config.yaml
d_model: 320
n_kv_head: 1
activation: "swiglu"
tie_embeddings: true
init_std_down: 0.0037
schedule: "wsd"
MLP neurons of a small language model. Each row is named by its layer, matrix (gate and up: input weights) and neuron, and shows model dimensions 0-255. Each number is 128 + 24 x the weight over its row's rms, rounded and kept within 0 to 255. Numbers have three digits each. A neuron's up and down rows have the sign that makes its largest values positive.
Before each neuron's rows, "fires after" lists the tokens most often just before its 100 highest values on Wikipedia text that the model never trained on. A number after a token or word is its count.

fires after: "\n" 23, " a" 13, " A" 10, "|---|---|---|---" 6, " " 6, " Title" 6
L3.gate52:128154139169125162167138174144125131087124122144155129130170135122123119142158140132179144148125152149106118114096081128120139148139127120093111119111135132172147132102132104100145116134112138095137109074122148084123112126124144110137107110139159160101155171103097117167103086132139164123137124128134088140087100147129110134126157091132133135114139137123116116122169103079145103172171116122153123154124156142110141127137148095105104110151128086109153152125103081113160140113169125132109129143143106117132176134075136134117162147121133151113091183150116117124079124098131090109118118151092088133120089136135153136102136112102126091082145117106153101082171125068142162165107093124092121133142106195158101093131132120101135120123186083121131164119154148124111128155137131
L3.up52:116121116178130132109142080152096094115138124092101119138114141120136139134160112170086146098160142112119129116118053103116158144129132108163132148130157061108114079134117125129102144111116167164123101157146155125132133129146133146078142112148136108130101096138127077120129141151115102073145122084100099126128129121099102106103111122116131134137128101135109136149097137160106175115136135127111126130110145100131153135131144120133150110134138130147150141161103086095171098123163142094118168153161140126108123117111142130154131127093102077155149123107110112145101104111129140104121117134156123124194162096128187161169143131129221122111143164141094147121149151129127182125074112136128130132141150158156099160092112136124089122127129127130106128158170153141117131126113122

fires after: " b" 46, " B" 20, "B" 5, "b" 4
L3.gate646:090111161134121122145131114125133144134151105156130102140120119099156114130105124124098139115130095154132146097152143144107102144121110147163130123110109090172164134131115127119145125096168154145150145109148150126160132196155125144110168163123097121135123121124147116151157152109093135130154124125141135101120123138119130116073168057128142133110103145144135150113109128134151153108182120115142161072083115120123167116127129150101144116109124160127062088104106127164115118108103141089157111150127093099180129132122119165113162127116126133132113106167153096105144126101109050137138150116155117133099148129082141135106158163182111142117114107114086156104134136117170095091104115119134107141109123160135146134114087157192153140129087165075091097103116100144115081163133141
L3.up646:094113110119153150090157115144137124117113161135105136120145141096159155124177141108107109113161130145123146162122106119146142163169104131113145149114147134150087110060167148161171155154157129159123108128083123089145155084151106155160159124156124119140149140169107159120159138129120124104105125124089120125156114056127129127120097093141156143126121130105164147116140108122139109143092140153114094135130109120129178115093144122118130151165169119126142117190158108109125126099141127155121173163133121122124076114140154136157124121094121078079101157134174158086118173143140121144157112101122096143159140148098109134143148118122103150089104138107143114162108124112103111089128156132096136130114082131132144131079167135107107125112109146089117116151118131144175112159173120

fires after: " c" 19, " B" 9, " b" 7, " F" 6, "B" 5, " C" 5
L4.gate566:111072113103157120092118118096091136135120097114115135157191133126133155139147168121097115094114113119122143114130097138133098155119076140126136110109115144116083126118109136097177105135151094131131112105137109121155115091108142140106118087135116104123144130063157105110107133085064139098103136105097126131154128142123169133127139104131136111120079135109174136131127167127124133150108119126112135071091075128127137091127121132153126117161168088129061126125122084090134202141178135109136157142112112115141125139113146139172133095179126151103104133150163114148116142097126116126153157100144105130117127118099140131131149144164104163142089132154143151119143135128140074110106159087094126145156133108127166115142107124128110164122078113094129121123153116143127140118105134
L4.up566:119182116136139098169108131128139140086114111157129105142139132130110163127112124117087100111119120139138116129093185124166119142122129108132106108162120118110097103081132140125135106136134127132091108129141124114142129084075091128134115103089128099147114140148125137123179113136107150120118093153135155143162147120184121051165101120157103096139124142176115144137096097163141159147155125126159084149116132108162122145166117125099166146095146113117137142164170104124142145144138126114093111096110114129135100134149135107161106121114113096117155120125142116120117102102115128118095124121084109154121089146099120126130119151161099165174085195143125127147195142104158115146116181090117102126146098177146130129138083107119145139122112124163137139090142120112135138103104126

fires after: "\n" 39, "|---|---|---|---" 12, "ut" 11, "vironment" 6
L3.gate828:202149116193118153133106159097118127132100100126124098084144118171137153104132130126152150130093157091102086126140145138141139117106121131122135152123179112160135160139145100120117152106130174126118088169111125107133175129112100059162086140168119124117123157119144141122100135105170146136142137160128111105130093140120125134068137130128144126119124115134178124150149168132100166166143076122127163106138126120141151167133130127077169100079167131132146104149110092125120181130152087124104139161130096129138132135126140123107126104149133118091099159121108105142122159093140130124166072142147126082104146114162171115111160103094146138094156083149141114085133152082118112134100142124114167109158094134152134115113105079125112142136137148116134121073136114139124128113133102
L3.up828:128119167122152139165172158104110098132162141131130149134137151121101143140142125165140133118144166132100101096129129113146147100105137101149130148137118131152143135113110101163141119070077085107145081147147129110153120142129079148172121106167112130139114123140104108119148107158153146087140157081109073116128098129091102127112169160130118096129105095144090112126124111126153139131146116114117158111124127110124125132142117136128200077124120165123113129136107129090150124152154095100123091137140087125127136144117129133128109133105135134148093129123146125148153086149080113071136127111108148138111161145114139158173128176155111138136129078137151118123094076114129122162078161132117085137082167137096152110137129162117136135133174123144119134148157154109145152115098143

fires after: " 3" 20, " 2" 16, "|" 9, " 1" 7, " 4" 6, "\n" 6
L8.gate250:130129122155155126158151111075125129143097127079101105180161144148121097135148173132105130134130142104166136153132118191136130121096184129164155151085145148143151121076169121124112143135172121072110149124137097126161133111093115180156145078086088157162111102136130143164138073142186119149134126148097133110134086145133147120101117177109081093139124142089110151104103152098103126114110118113112137078126098110163156126094139133123126067129130100133110146117140125171168143128129179167106131098157132137116131127135129098119092132113095123128157132142139117119119143163141084119115198120134105125091152155140160114147145128192127119087099121127128120100117094110135091154126110170144128102104141148107140101106114136136090137132120156115120128119152150150136135131152099
L8.up250:149171118137091134131137112107114132130179161111139089138144117139120120122116127161149106147150130145145110131129152151124107140081121131106141124148156143192116148139140098151128106158126151158142134112114131125130124134123179119132108149147108165071139151126162144150161118124122146163145145115108147114139129103091132168130120150097107087059100119061124151088102172142113118116148160126123126153167112079101151126149075120125107135078121083162149150151094174114137146139137169117099127101117091179142119190137112108143183131149129103101115139148126091153134136138122135122103161143111096102127120130106172106112123146115120105143097132141122104108128076152143107155119140128155150127103122171105141117138156111100108102150156133090145124140087131118132130125114087

fires after: " P" 27, " ch" 10, " H" 7, " Ch" 5, "P" 5
L3.gate725:183127094099125140139105105158145154137119099147129125092133141090123119126137153108121118166155119155106131124147132153077108134115124094116139137123135104124102132170115095118098182122156075078100114125158170121141162164123128155137153101127149093116109079115143086126130143145111104170142079126126090136119113119125150133091156167158103094173129145097132116185113143140111100112116123165116126108117088109124126103116102159149120111137126115138104136137113156175137133120147161114113144154116148159149104086197102159137131104148086109105130097106125121087115108103108064117098139120132163107159153142127153107116133154108137094150165099137119156157117138121121129122125111115114156109136180094148066088141104123157109126142123165140119106154127143088162110126108166
L3.up725:162112187110110127143094138145080104140096105127147096073150156132125107156113144106152137132129147056108083122160124110155112150110143097139150114114146101130128107104125091135121107133117182138167146138135148129146104108164115106142108101186146081141093138087108128132125105171127090140122102119170106131116177149149102173176113123143185141136168152114116109096129125087114137139110126119127118128120093103134163122098108134156084212111127116098107114148157137112091151148137133133127124062149140157162121151121142148116114147127090139173124124147143108116083147111117093116141120133111104140113146131143133082140190197131119127154122131146143132134132160131158091138090121139128087168115094122135177121138122154166119094111126131115149100145101110117114116108135160

fires after: "," 26, "ab" 8, " S" 7, " t" 6, "as" 6, " T" 5
L3.gate44:111141128131087161101115099124128158128163133138129134091137140140186124133158133111149121164143133153129087150094088115127090150110141080170105163130102104155129071134110082132146148165136173116145128074122191169149096169173114125133109118129092171122102142117147093116111140126110121143128090129162180129144143159147132183098151134094111110121171166120172128117137119157126119110111138153134133129158132131156093135138143131146113126143135127088108105151111135120121127113126132139129121163120108079138094136119132126089114108155166118128152149170130097130111103138141109078130095123134109145122107166123137126137101172122176131165116110114147155153138135128136125106151172142121096106126154131107160112137130094116130107145153082136130115113114177135146161097078146
L3.up44:181150132120151133132137119121150142166114118098153135144129115113162110161154079145112101146119138179094112135138143136163130103142082096122105133149115149093172127106101126110118138187114141131092116157129118139122104141127134149125109109118099156122119126124106153094152174173148133153113123111188156171143162080109128116131115128090116129133134143144137150123112085126138105099189103154144140091146160117165131105109119160113061138148109124192103096137142149113115127156172125122117115136121120129140133099144083134106155127111159153118147079123121129147087085122177114136091089154161145121162110104143134136162090120174164112138126106122145140179159155136126119105112095110087142116127127125118110151104112166133156078101132143132119152180143114134134149126153152

fires after: " |" 68, ";" 14, " =" 4, "|" 4
L8.gate612:088137118144095151163138107158142156140126095182096120142128140060142103114124116132134137146136137107134136141150100133152087149151127118116122124117112161142109115157106134143144137127140137122140123153123143178145151110115095144182125128127109207123124139141089134087158171124095163140121145108108116157151148067172104153160111139156123126126153145168112156133135149122128100117129171105142112094112111126132091159100118116148105124126117138112095150139112133127132148162080132126166134129141195127080094141147155150149160144094143109128165132142168133127111129132119134106128135113119136126135103104104154134138118180117113113112146095149136151145176094145142114120098144143121117105158141117146129135140117139125149120117094139124097117117106150108161174192090143
L8.up612:141143130102149163129105164161151157112117113177139137133133105147158171101129116146146124093131132089126143114153124124123123114155136137158145075108105167144160148146146106156152143121124173103128141133134139143116146097155105127135086116121118200074144104100141106154123150141116157179123138121100134119146115142122126164103102088155160119148138073138132126138146140121154145140148092158160134120102138107113161152147131181102112153096133167100123110120143137082131124082153132127142096155150129092091082105144156117175106134106112104129124143141115102131083164154155127130133148104086129157141130177119169129131141101131123134118104163159150129160151126137143100171117147149128137117124165142128171141172176121123145099113133179115135125155148115096105162148104168

fires after: " " 15, " 2" 13, " 1" 10, " (" 7, " |" 6, " 7" 5
L8.gate238:134133093149120155090112102162157136073052110158119073106152143136146159143157082093163118169159166113132120146105136123106101094124120079152162108104125125132087107119119123118142101142131181148088153154115138172144128114127115116119164125111115155118130130085144102155137136166109133157072139142145105132160096125149172149148146124139134120153186126147101103122085166109101119159090134132099117110092085121126107131121157089122131112145135092133135149120184138155153134149117145115116135146135136115147129141139121125116138129128133135068123058132109126101125128125130081138159145127142108086129148143090101121135172104136095101103129107163087123090134113131147115124136122137132161113112151096156098127161164133136141125167131145110157132146122140109137122151140087
L8.up238:169134126081111147157117123159187129137157148147126135157111139151157103143152099119127140085103120119112128155119150164070080142154159098114135105148134117131103151148097130129125145121113104122118145083119181101115138117133079140100140121158101134130131116150087115128130137168133172103179131118078147136146102146146156144171137163123152126108140135145146141113116115121147138107125141135099146153145074162129157159153097175148099156160145143142126140178128168192134119114117160089109139144074155145090110115123128153118143156153113143107139123144143122162116100152106118120168145108098132103123152132085083142127078145123110125119145120136121103131104122141156169085142108102139168096128126171120185139130114154168120121109113136115135166151135113108142117143141079

fires after: " B" 29, " K" 17, " Sp" 6, " sp" 6
L3.gate39:124118191091159136105088122136168126167195088154140122112150114120174131136147123097119124136133101152138122145102143126145119160145093094112182121143107137154145101154159134118137118161146127107163104124112145153118080102161159183145127129123120108117162155103158096140115167161140103094115119073125132146136137106085132147143152143130100149101130138125118114125147125166133148140121115130131157137110126146134083129146136163187124150213134082114162092133087097129119095147164135122150174109094140121114127170097061126119145081150124105090075147157156092123149119127111101115181119118144102175129155178081118110091114130188138105137127151135110159167115109161123098162146101148124116139125116150118157152098127132126097120132143078103095137116121126146169101141140112
L3.up39:123085127161104138138147109144173152130094097130147151113154152113137172066145144132116126111138112148137132112145148126141127148094150112101164130096122154131156147153143118130096092134152087100161123128145115167152143131160124126154103104139135144115154100125117131171084122093081120131129160111114080129130113128127135151096133090139141151071104120162133117162146170130094107113085134151119121099123128153105100124125147163133098141105142129158147113141128137147120170105164170109108128119141125095133097142165105102165105097114107090062113148162143115128139128155088091122146123127136104075133108117163127140072187107107084156131127096142105164110103099150141094137112143119113098158136115153097156127093125119160132192111146164095120087110115114142141120074130190

fires after: "\n" 18, "W" 13, " education" 6, "-" 6, " F" 5, " life" 4
L6.gate174:116124093150142132153149151118110093106135106110149138164169140148080103120150118148090115117107143119072138146140112165136114116110118137144118135094131092134115142107155071146126098118092149156128131134102169132106126108136107105127124078139100114129178145155132143152142108158089137135103141119132152125120092136117100149109174160127160131161111150127112142116115132147112157119139121177103118136088064168166089118061143157142108128134144155142124173114164127096115137135095175133127143097126122171164108175136067126147158097094153138095146123152166139131108132165109101118121137155149161137120100130087144083127134162154105116179112101165146117128120098108165118143156137122129120104130109137097096104096124082163145156122070141148140131161113136142129145088138136
L6.up174:135084139126158127105146125153140116146098103141111116158144126063110101122120075139098152099157159127088152092097186163118083116152116131129146103134180125114121111126145108114128091141116157113144191102121149158170142134120114140126156100134091142107153132142141135128085159117142119110121130156118149127135138135140118114142122133114135122138121137077169116159132155112104161147084124123072089153111131151171147129115130125103166148152122116078161142103129133128110140136154165140144091129151097149114123126119117117124107139114123104125132134129135113135180158177140100127119096114148118140153115153090135109110149170133109189094119098141161106104122161152088149150150166085145126107110125138132107128099150104141071169159115137189120082161093112127159136128109147

fires after: " B" 23, " c" 17, " b" 12, "c" 6, "b" 4
L3.gate183:134113163088139171151115126135133135115132103132137169096142100160144087159120165140170120082157140120144136122149114165147091158098122125140145115134089134123144099148109156088102121123167133138081093133098162123127129110114098136148118129119104069139135129103169116139128115135069135104127130108084111146120149157128156129099109116120074139125112142144134147156130152176110122115128112115181118096125107142122136096108151176100162128132109136173094112169117147146109158100119107159133155095162136083141089124159131164168119090117101101138132117152156126145118134093115118158126127112152132148188070165115144143111137125156101147113169144163170131122155090118129102135139139137119089098147135132147153111141127105123098102142122104143094111098126113149126141120176134
L3.up183:103149056111097143071105121108122141082104136146130193158166108118118146116156171143104094178123128161156129116082177147108103153081094133157149119169137079133143131121138087142147131082100132163114154116153146109126123129137150138110114083117109145110128123086099128101116111113106094121155149105133174154162086145117130152094116144135145117106149101105125132096114154108133136160147145129124142114119134129163101083135149174119070133135150145167125123110127132129185136078157133127114092107077121128163151172150122118100164118120103145159112082101123139137157120163133104148131125163136125145138113109139120092151128113158107142112055115129129164135160111127099095135168133149138145142123123108081149129149109128099108158167112147150174126117136118145132122148133152

fires after: " h" 23, " D" 11, " L" 10, " Th" 8, " H" 7, " N" 5
L4.gate493:123131093125118146138112123168138133125167162158115114148117107129110143091099102138106061071138155173162102130189143152148165166169109122119114143129138111135161141104145103126106087169124164126131142083104110112120099128115115123164150141147141100131133128124191059173091171106122141106147161080139159141133139159141113100131118154151126139140147112078141148112093130144106130166123164185088125135128146111114081112117141116147162161151105116142110141141150133100122136110112125144133130151137107092118189129132156096115148110138138102114127135115142141120139150151081098119152104131194145158125160135129168182129130166077114113113104133160116143149143097081123140126137117132154110125110130141155150106115104168152102168113087126145147139083087150108163119162138094
L4.up493:121107135088126112131128136133140144130103111137096127129132135124083117128108134190135111138103128145149104102119189117142085134127152130116154153152098135166150169157123163162203139132144122133103149104126073138106150119098153107063133162111154130139111103095150111140099109188104090109097109139123112112105149114144137179115118121128118091151081146131107124149096107098124149139118125098130112182083108148153101115131143146125113150141163088127145135126113116146180147116083084128108080107120094185119139148102087104122141147104088124114078141117150127103118100136136157115098114099113100110090111136143149074159151121139132109130097127121151128172142098135129106160162110162134121150138063139145110121165159121127101132111158139126148154126141132063110127143132145

fires after: " n" 24, " N" 11, " Pr" 6, " occ" 5, "N" 4, " pr" 4
L3.gate13:159133148117099119125115153105155156118135120113091162143156147142138159111112097122120123120128178076123138178121151156104085123130077088174107174155151120137122158131106101152127155118156117147150151152135142123147141143114145169170142131118156165079110145112139126118166154184107094085151156134147123137126156136121109170136125058140083147127113100158150132110110155134156105123106148118124171111132141123102126140118156173099093104153097171146140122096142143131146129106154155117170138135160142183127206103145143162130177119166151129146101098119134139157138082119161091132120133151105131130124099161148110122136175087163119119109168131157118138096133117140133097142137127139122160118130147118160118129162092095139150139139102134110186105138110129107119116110111136
L3.up13:081122115143119142098122103112092106119128181117141140105160126094084132107111177132176109123145111135135091118154128116143150135160167142130145139109189099104094103129132109136102115097094135096120139143092155158147108137147137125077160085104112131109106114119147093117134148120139094101096125167179177143096111097145107080160148197150128161127108109108131114128096175099149111143106089116095118088124154140142163069102113109127138150190133159144117201135145137148148116152137087116128127087120141139151142096135134133125151114133120156132158120082142137096162130173113104119111121138140176114093136125091147108130142181154127134137112120114106131158146126142146132130108115144117151145112138133151117149062141146117140111078134133144141183134134128149115116134124150

fires after: " B" 28, " b" 20, " sp" 9, "at" 6, "ac" 5, "b" 5
L3.gate433:133129119120177138068130100087161141128128088152094133101123082151189140126139104065094130112131146130108125130141076135130102146107150103103177122122098113157105091161178137160131087130146140143116115110158124125122109124142119096096145096129120160182129123134173077168127113122119149146151102129132118114147128127120137144125161077111133105154089133132138160140099101150093129153111160095126138167132104092136120125147148108091127130116127144139133129120103105149117152098120097069143125146092123092129131169132093140134147091104134114110102136126115106114135123100120113168111101124090127148154151147143161195095146137152177145121134138140105161164159115119143129131118144142128132163178149145138124134153169121128152091143138138131104173100082117117174117097124149
L3.up433:089193127147112101125115095104120159133161127127128134126149155073127058140123115121133144132158123160083131122103142101157146139127109109129130148146117160130120142140112140148125161122142165137115134127130117113146128118148121103113112171108090134124152152085115109137090135192099093086104121156122118153131112150143174182098127100160141167124169129088123117115120122145116074109098152114166095100108136176162125113129091128103158179117117143127121084100101100164111162100146154090175133093149148091175151189132083153131123107142133139144092136136109109144109097106072110149102087105145160115137139143133127093128115162113106135117123108111105105139158136067106138148146130107118100132163134165144178103116114123121144113160104106117112128121069115142143136079131137

fires after: " B" 29, " c" 15, " b" 7, " m" 7, " the" 7, "b" 5
L4.gate801:076118123160095192105152143102115124126139126139111137116135111118140143107125130071132126133145170111142131101098149177150135152163133068131173101102123129131106150141095117120133109158110141160138146165156100149136140169115115162117162105145122097119176101131150103132133132150096183132118140129115135098146131135106130131124145133102172102141085140115125116106111190152150171157092143159135119127146094126151093138198143132111112126132162157117105058100152116131125144080152145096117123087104165120130127116142154103150132082100130097109115120127137113121139123154097084115127101102133141118123156137123135157156144105143127147133105120134154122165161139161081085122126090122102143139161113146145152109126162138142110153152129129097137136093107134119129117132137149
L4.up801:144122097103144126124112129101082203135130109129134159112119140121155114141111115134109161120142082159118146134119126094163137121083137135072090133173115142122103139115139165140120141121132083199088147115089141170152074094149154109173123122124137153156144113099132124118115107170103149114124101155144129146141162128117140063131113132122123118171093178149141130137130156116142151092132128160138159168139108164132124128118110145119107129109075103133122106119118111104170179106131120099176158098109159092106080124118094150112145151107152105136141133113152151151103160113128127126098110133166132162153118129124109156154160138160105112112160159115107116101138122083132133141170092221131140147134089120124121133143140129154110131111127116117153138129134162138169148145152159

fires after: "-" 20, " (" 14, "^{" 11, "\n" 8, "ight" 4, "2" 4
L8.gate338:151138192137092137142130106109091127094150133130121088135147142150118125146133094097159117130157160140080124108125138110117138123111076099084143155152129116126152161140120133159143123104106127095148160145178126130092157136112127125138100103124104155131133158130072124095130134129133149153167144153075148089119118152132116112153159179120150128109106157145148118126156111150132134102146109124150167126129118122120116121136109125123107081132158147136148067113146133130099105148065122150094118110174150079114118138151116144138125113167130127129150116057136129133081150132171105152103176110135097099085104114163155129155150149172086120145099126119184110101191126127119109106162121070177135102093133111139103151134104146138114150152103120125157125139111140127177139137152122
L8.up338:139122115122101146096116146094088128115145115120112105134128125107124101103112137122100127084124108126148140127138114126133128068087148123114113136113156142112104112141147125120144122097174161104134128132125133187135160107109162113148093113145129161113136148178114169102092119102116125142176129124148189125118106148141097107131113147153115117158153100092175089133159103122117165163096142131082121201111147116106163086137130142176123099127135139063117107137153118193171135124122143144113137125120094105147117106158139110079145138127147119172094075134097123128127135135172132115158124137109143150150064126158088182123091218122141134131110070151117125169167142122121133127155129134149134113116136146130117134113082074121109172132131109178159137137103144153134108100104169

fires after: "|" 53, "199" 6, "-" 6, " |" 4
L8.gate78:125154137069102161134131115137155114108105152143139084125125113128125108156171112119116146129120150183176143161122146135161106151150122102091137116144117135115142135070152139137139149166135135148145123103108162134109146138141085139128099163071099144114169104108127109147171099135136126112112122111169071107143134158120151090111120095160141073130113120157129084095118140111123117119115120111141158121121096094109134142085170114191089129144124109125135124142157124168106106155138139142185143095107114114135083130134148109128117139120157114149144116154115101128141089194114126106139165151122109137094118150184114124153162100140092082154095173115135095154130117118113081091124132126147155133072100136115149080118137141122132125139162153133137147162148119132152135137122107
L8.up78:158154117111116149108124114104117139147126119173173107106108135109109133136109086151108160134185108118123149154153164080196142090178142114118132106135126122171107158145098131090110130118141091127080131110157124149155152148127152104163134075118142160108167128143140164101137119131081116124107135121126125139188133139111163149117139136136085150130112105143135170132139128128126140132080094108138124130133111107163153152135154155122099141146129192125157118171100098109124094132141130126182114126127136104149142132172129128122107154116136159153147155144120070149131117132132125151121147091151149128206117171134146124143157156099059082124119085144128145124114136126080144102139126171165150135125127130102092102153168119120121225115125120143153111136117138176127166138124143

fires after: " H" 16, " gu" 10, " h" 10, " Br" 8, " squ" 4, " g" 4
L3.gate806:126084124133153114083125163162150132113144114131062117140142147100121133126073115122107107105112141108160127120133095146125146143164114095079123145132151114173147133123093122145099086149171087123162126090111136098087161093137127144071102139109145149143119114080109106090139167143132144155174136121146132119106155103121125169109102156129104160114136103102134113143099130071147097149125107118126138127105096123126096161149135155099136155108131143119140129128166152150167136102152149162134131151151088158128103152142131163116106108142110150137141131165113164135152125145157071123099105144145124126047107150148124117107163092175104148185126164151091158125138126159151108113157134143145134140115134114109155108118127127160123071131097143125137089131107212115163106111125148
L3.up806:129129164075121132118130157124142120131145090146147132125144156132076154144140127084163080175102155129154139105121149106138075146165117172109074151126115098123146133133153151149160123127083138133146151096149088108110146138060140132113107122143109155153177179174118125109133135141116109122100139145126108092143125132098095098130102150096115107136115120085149104160116119135122120158110175121093156148129120116145143143115141106152133148164114122102139128133126115171162121086112113125119158143183161138164134117143140106111125131043158090131130073134141124127159119115100120103106150143127150127164126111163098108112135142142130126125112121082169143143102113114144130107111112091160125103153165160079125109124108099160116092154103122146122113146149149125137111139156121

fires after: " one" 23, " P" 11, " B" 8, " b" 8, "b" 5, " H" 5
L4.gate96:154076133100129121123148128121183151108101130157082122149128168121125110104130121099116148140145152117147111145150124129129112129153091112112158103100104110153103130175112143157102110093185112149159124140108157129131149156129123141110161125131102103104130148137132127159133114163063141121139129117113125095116093105115155139118148108091113131167149170116127164126142101123121099169139148113122140101136094162148116150133177135111148106162137140149112112112113085147118128124137128139106149132125131117139067142135082128087116113131046084093159149122135114108154084150105119129125133117143116132123131111108110133074170141122102112116105114152133176137113184131143125165098101136143126085158115115117116154138105096163148124148125132178087134098069080126125122116144089
L4.up96:138111116102136105084103133103135165117109065165153096160088144144139111148156117136097132155126069135161123182146115144107101162132103120123123095139127116161121136138147094157120109102163154134130149088127124124160157116178121145110110110132126123094162110142076139127107128175126145180138158070104142089125121148089121161135122123137120154140101125151129112079155147122116104130137103156116124099161142123097132157143132148158120132126168125153152110127109121122118100114156170144170123109121153158140153109140134112101088141161095094112144074129125106104140122150104148111132110141121128154105146132141101144109165121181143135155128076100162118143116177131091109152085138100120103120132102152114093144125140116128140148168125126107082099102122081113131143130132152

fires after: " O" 19, " B" 18, " the" 14, "-" 6, " R" 4
L4.gate440:130111127115143115129140125090122126172094137166122162116143145118125120143076164118153186146149113103110135167100165105123125150102102120107175108124112102147079078141091147145128057095119105153184138101099137101165164142147144124117132104137118128118107127137089109110115137171119115111159146143135140151131149148099117124129145118135146115114144116212132164131128125122120171160118114116074115105135128101127127133133124140140084179117130152149167107126106107122126109148162142123105122133097145106146121151127122143087148125122109149118100117104135107146113145105109100088142123077124141118129170132138098165129155127116137113145130134160097138129113188143155104157149086140155116131143115117135102104180167116113147140140105169130156155094086094111135103167157141
L4.up440:108111132132138113130092134100195136121160140132122100147134065121132145122135101125118161149131182114124138113091132163111152124138157105115132126137131109165125195137134141109147119132130133099118127064126132107068140136136186130101173148157134104114114157083171093139100135113130138127150100159092124101167145091123125132104128131119074122141159148146118104073132185124153109127107137115157178103113078157146073149138139115097128143146144108124085147157131114108164164185135177125107162124180129134124126132153116143126198115090085155139125101140077113175096151138120129115110099117138156142141136168129112131133142173124108098137131127114086146168129121151101119107116132114148131122123172114089141111134146144140125120117115128138142118102081117128115149157156173

fires after: "\n" 28, " (" 21, "-" 7, "==" 6
L8.gate206:144136133137169143137118080170106119155088125150155104133125130100130101089148155125141121143141135103179115145116123137091124099071116133123142131135132113123156156141106105118121144103173102174129136143120141136125141098127162094152109104091119081126148144138089154116118104137118147150100121071085129105098097153120097097124140145132121161102110132112116175144126171097090100122161115109090141142135090109109107107108097128125150181136130137128098118129157138100142093108100151145104129165079114111108139164115125133164131115130122111099131123121102175129135115162118119087164184116120162132110173139145127133135118150149108091131139156110139107131123128113170120123095123071123128127139123168103154152168075146098148208126137148144147140131121136095124115178152122
L8.up206:113111124097136168180119120118125146126124149161144092136167118094113103147137132201093117138161114110135115142147093127105109144140127135118119129148116144136103179158155124120074134102162162183146208140177148103123118149122122153154099135116121156154092111192177127099165136100138119160096148150092132142133130095089089092121122125187149126140094120146097126142091107135133109130088125112110140145099081076116141125132150148114133110103107145149104113171106141124139150129109130185127109116138087136127125104110090133124150172156146136117094084124134104147130127147142111118110154132147132109121109076131136134129126129161113118134109136128100121157129089129152110146133121107158111175156104131079085170147143095129082122149117176134125158158142158136126124128153130

fires after: " the" 48, " h" 5, "197" 5
L3.gate489:113131121135091092094099091142123159144106118105129145122114136130106175129090131106192108162119095148129117100131133132128121146096135116123132095139099135155129135153148105096179112138135141093156151127167107139107105138152153128131110190180097147142095138128120134147122132150127097124142126111166086156081137128113081134122159087192095102104115101148057156152101124121126158159163144111148134130154068146088092108115145096106102150109116114138097197170113102146112132151099137154120131146133129168141077145122093119133142131102153107130138103149151083165151094134157117129150121115126123109135122131180152123112149171123142124135127128095115142144112166128151150110110086130107140101122105151146139131119120153142130147108053157135148127109128159149148097151130130
L3.up489:098181112154161103083111134099104101090108069108113139119118111123128174145111174124151122143118115162143099119141119120137115149062178140180143136155110107104095144116142106082141162118146108109119129084170129056090125137117166132156148125146161133107135151111132105125133153149125144124158138114102144119129121122151129124107147124132113114143129118120115161102117085123142108089181144108137097126117126137101129138142115160114094131128109142099129136111077049131123109103075156163101113154132104097136139141128153093121137102126172107114133148169159079164165167157134121169152133117128162161128098103110135121163182150138166086147130111169115100112134117144097132129137144111141154118105136088149153120113125097135106136142112122101101117126149134173180108148152126

fires after: " P" 11, " p" 11, " pr" 9, "P" 8, " N" 6, " D" 5
L3.gate402:148157151089119137110117123172105170102115178109162163155147143093137095111108106171132117067132179131164135153126112151104105120133128121182164118117105157115118125108148077142109124113134128114127123137102144121185099129159114128092104179115111119087128129120132095140158172169119105108130116167166116113101152166116116139155124129152136117131140130118138158133141126121116161194120107114143084121129113162129171097089105105165167111132118111155126126115160116130130093122155111158134085122131131150139103137169081132100135166150115128105148136135147147132113133121112109173141135160159160068077198137129114117133108145106153115094156147123125173109119083140170168141125152147134141169102140123140099110128138140141133135119100117153160104099137088057102150139107114
L3.up402:158097067173153119148131144125158145105123148169164157161193161177084140124155112129130137100088144099170087160119141131171177126103162108139118129106146115102111121100140094130128109134141164112152115136158131105127168123138061124170146135137122147076116132110130105139140141133110111116094164138120122111142098130162128148090155096059111094156128130143128113104101103114126124141144121140119099159101146141159152130142128158111157136178131168163128136132114131143147148113147130114171096135139136137134146100121125146163149083094139119134126120140147132117134143148131100109109094128153109153107105159120125108088163123106159125137148151121115123145158067118107127105155135144188176117125112166134101151136162100090108108107086144121121105132113119126099136153130160

fires after: " d" 23, " D" 17, " P" 11, " C" 8, "c" 4, " c" 4
L4.gate177:129127151110131120156107089120157130136142120140093101133111170103160101125126104113133111118118125170133099158111101124154107122110134106126132182169103118071098099118105108130161123193120093131157109165121143157154141141115127129125166127119092100146175074108140087114083137127131139141084112138095195100109132146090151120078141114090098126102134131124122139130165093138128123092174168108134162127125178180152125153157108141126177134155148119128133102156146112142168127128131155161111107139153090121116137146144110106108172098141139080103111189105102148125146083093136120123142114094155130136134121130112152150154142124132129172142128119134130147138144117146104140125121142098128105114114145117107145112153134118131096141115127132121136101150111172112141088144118162
L4.up177:142179144134095124096113166134149096125121134122110161199140131118102140110124131154102145105134187106118129116063172096169137154141135162118130141101113110116116184109169121137150125153115143118105136173148096131150119148164135119125150137117092137131150151109188124127137092156142146098099144096126125093153124164123089169156120122158147111113117148115138087120069138131148130139149096121118149140127140132137116097116127139183078136157139141145178121129126133161137117140164120110117108119151068121093140134109176143135115127120119145146118141149159103115121176116094103136128100147109151109101153154084159122168176135117150157094114129158151128135148154110138091153126153129177173111107111123117140089099129161138071108127150127108141141166126147138142119143100163